{
  "n_layer": 12,
  "d_model": 256,
  "n_head": 16,
  "n_kv_head": 16,
  "head_dim": 32,
  "d_mlp": 768,
  "vocab_size": 8192,
  "activation": "relu",
  "norm": "layernorm",
  "norm_place": "pre",
  "norm_eps": 1e-06,
  "positions": "rope",
  "rope_base": 7870.0,
  "rope_fraction": 0.75,
  "qk_norm": false,
  "attn_scale": 0.177,
  "bias": "all",
  "tie_embeddings": false,
  "parallel_block": true,
  "init": "orth",
  "init_std_qkv": 0.0408,
  "init_std_o": 0.0289,
  "init_std_up": 0.0408,
  "init_std_down": 0.0,
  "optimizer": "muon_variant",
  "lr": 0.00544,
  "lr_mult_o": 1.19,
  "beta1": 0.9,
  "lr_head": 0.00332,
  "grad_clip": 2.0,
  "warmup_steps": 200,
  "schedule": "wsd",
  "decay_fraction": 0.929,
  "decay_shape": "linear",
  "final_lr_fraction": 0.1,
  "batch_tokens": [16384, 32768, 65536],
  "seq_len": 256,
  "doc_mask": true,
  "train_tokens": 312100000,
  "steps": 8268,
  "dataset": "wikipedia_en"
}
MLP neurons of a small language model. Each row is named by its layer, matrix (up: input weights) and neuron, and shows model dimensions 32-95. Each number is 128 + 24 x the weight over its row's rms, rounded and kept within 0 to 255.
After each neuron's rows, "fires after" lists the tokens most often just before its 100 highest values on Wikipedia text that the model never trained on. A number after a token or word is its count.

L3.up518 [127 130  94 160 165 119 158 152 187 132 168 156 139 104  95 128 162  90 133  95 100 160 134 170 128 120 160 163 143  92 110 110 112 136 125 169 155 123 111 130  65  93 114 117 138 127 156 136 117 153  69  96 127 170 106 156 117 135 135 115 124 144 122 135]
fires after: " (" 33, " " 18, "\n" 17, " \"" 8, " Mon" 6

L4.up691 [110 144 154 105 130 135 136 146 109 134 159 102 109  94 134 145 106 134 114 140 138 145 116 106 114 115 101 156 101 143 112 139 150 123 100 136 143 132 138  99 113 120 120 158 160 110 144 102  82 119 103 104 105  95 115 172 201 102 102 112 141 161 132 118]
fires after: "\n" 40, " (" 16, " \"" 13, "^{[" 7, "-" 5

L4.up250 [115 157 125 154 140 135  94 119 129 142 118 121 143 103 129 125 102 140 100 139 119 121 124 143 120 134  86 169 107 131 129 145 148 135 127 143 107 146  92 121 133 149 150 141 121 115  89  69 125 140 106 154  89 154 160 112 176 170  92  86 137 144 103  84]
fires after: "\n" 23, " \"" 9, " Mo" 6, "P" 5, " Ro" 5, " Bo" 5

L9.up638 [145  92 145 141 158 131 187 128 173 125 135 128 120 151  82 107 154 122 106 139 143 131 120 160 120 154 131 132 108 101  90 131 167 122 148  97 145  97 132 151 128 134 134 125 132 144 122 158 112 128 132 160 120 129 112 140 161 107 129 117 159 145 132 182]
fires after: " the" 24, " " 14, " an" 11, " a" 9, " de" 7

L3.up566 [162 145 142 144  98 190 106 119 155 117  73 127 122 115 122 155 103 122 102 141 118  91 114 143  96 119 128 142 137 143 130 146 169 139 125  74 132 125 109 164 100  91 103 132 129  93  98 170 152 122 113  92 135 121 168 109 173 126 116 139 110  94 118 154]
fires after: "." 37, "," 21, "9" 7, "5" 7, "6" 6

L4.up755 [163 162 148 116  90 130 156  95 136 117 113 109 101 151 158 130 118 133  91 132 131 105 100  84 141 119 132 115 115  89 140 135 167 152  83 153 164  73  83 115 134  87 141 126 187 101 141 157 125 127 111 141 145 120 118 117 162 160 141  93 151 137 119 144]
fires after: " " 43, "-" 8, " (" 5

L3.up299 [153 116 149 132 116 152 136 138 116 132 135 139  98  97 118 152  68 157 127 171  75  92 128 129 129  92  80 131 125 155 118 159 172 132 145 147 142 158 149 118 161 137 154 111 150 148 115  94 123 161 127 103 105 114 115 113 137 171 148 170 160 147 125 125]
fires after: " " 41, "0" 14, "\n" 6, "-" 5

L4.up91 [ 98 165 121 126 142 107 105 142 153 148 109 126 147 143  98 126 186 181 124 144  86 128 121 122 128 134  80 126 128 117 117 109 156 133 131 115 156 122 144 120  90 103 148 132 143  52  79 117 136 129 150  90 135 119 171 139 161 152 114 108 135 108 157  85]
fires after: "\n" 39, " \"" 8, " (" 7, " |" 7, " " 6, "-" 5

L4.up277 [171  96 144 118 120 149 168 111 155 111 134 152 113 105 114 135 127 125 108 172 123 141 159  81 105 146  91 137 159 140 133 120 156 155 151 146 191 111 158 101 124 118  67 105 180 135 165 128 133 125  92 145 122 140 106 147 135 156 144 153 116 129 109 158]
fires after: "-" 33, " un" 11, " " 10, " as" 6

L5.up59 [124  84 157  92 124 128 136  97 162 141 130 103 112 104 148 143 112 118  47 178 141  91  96 111 119 152 106 147 139 165 143 139 116 154 106  74 138 111 139 119  84 105 160  90 134 154 135  92 169 145 113  96 168 111 146 130 162 156 132 126 147 172 162 141]
fires after: "." 26, "," 14, ":" 13, " (" 6, " \"" 5, " An" 4

L3.up40 [131 130 113 146 146 115 117 129 131 178 140 116 106 130 137 201 105 112 115 130 119 106 122 175 127 109 128 115 135 131 114 151 131 154 110 120 149 132 109 165 113 116 111 146 113 112 128  87 109 143 113 111 174 126 134 145 174 131 121 109 121 117 121 137]
fires after: "." 43, "," 5, " Ca" 4, " La" 4, " Sa" 4

L5.up553 [114 115 112 101  83 111 138 135 130 123  92 107 115  99 126 144 135 126 141 173 124 116 157  95 103 144 109 118  95 144 120  99 112 141 141  93 128 155 138 124 131 143 113 109 141  97 132 164 125 112  94 128 149 124 125 118 111 120 167 114 134 120 121 145]
fires after: " " 45, " a" 7, "ar" 6, " An" 6, " un" 4

L3.up293 [158  88 145 119 138 109 133 153 151 107 172  91 115 132  98 124 116 118  93 142 143 128 111  99 114 162 116 105 124 136 135 117 153 128 120 154 153 110 134 158 102  75 135 129 157 126 147  97 147 107 115 114 160 132 111 118 152 114 139 125 127  97 147 126]
fires after: " " 78, " \"" 7

L5.up516 [134 126 149 141 169 117 170 156 166  98 119 134 111 136 118 135 132  92 127 166 144 118 105 120 126 120 158 127 136  97 125 114 147 160 150 163 136 133 116 141 119 118 128 148 159 146  88  88 164 117 125 108 147 131 163 146 112 127 125 137 129 184 137 110]
fires after: " " 51, "\n" 9, "," 8, " \"" 7

L3.up533 [100 117 116 132 121  84 132  88 156 168  86 122 131 113 102 123 123  93 140 121 103 104 121 120 116 114 125 141 134 110 115 117 112 132  98 147 165 173 149 137  97 112 125  88 137 138 153 135 146 128  86 100 158 171 190 136 168 109 124  85 103 158 124 142]
fires after: " (" 16, " \"" 13, " Dur" 12, "Dur" 7, "Subsequent" 4

L4.up216 [168 108 143 123 142 107 111  90 137 177  93 123 142 125 122 131  95  83 116 148 127 124 127 111  73 112 117 116 169 129 101 157 132 123 113 154 144 127 129 140  82 136 120 109 137 102  95  93 149  99 113  98 151 131  58 138 134 175 152  95 142 105 162 166]
fires after: " " 44, " un" 9, " \"" 7, "'" 4

L3.up165 [143 177 109 142 132 128 136 129 118 122 169  93  93 148 101 142 137 126  89 160 171 159 156 137 108 151  97 122 143 116 138 136 145 170 159  99 109 117  99 147 148 110 184 136  87 113 137 123  98 139 152 184 140 175 115 128 148 128 137 116 119 118 118 109]
fires after: " " 63, " a" 5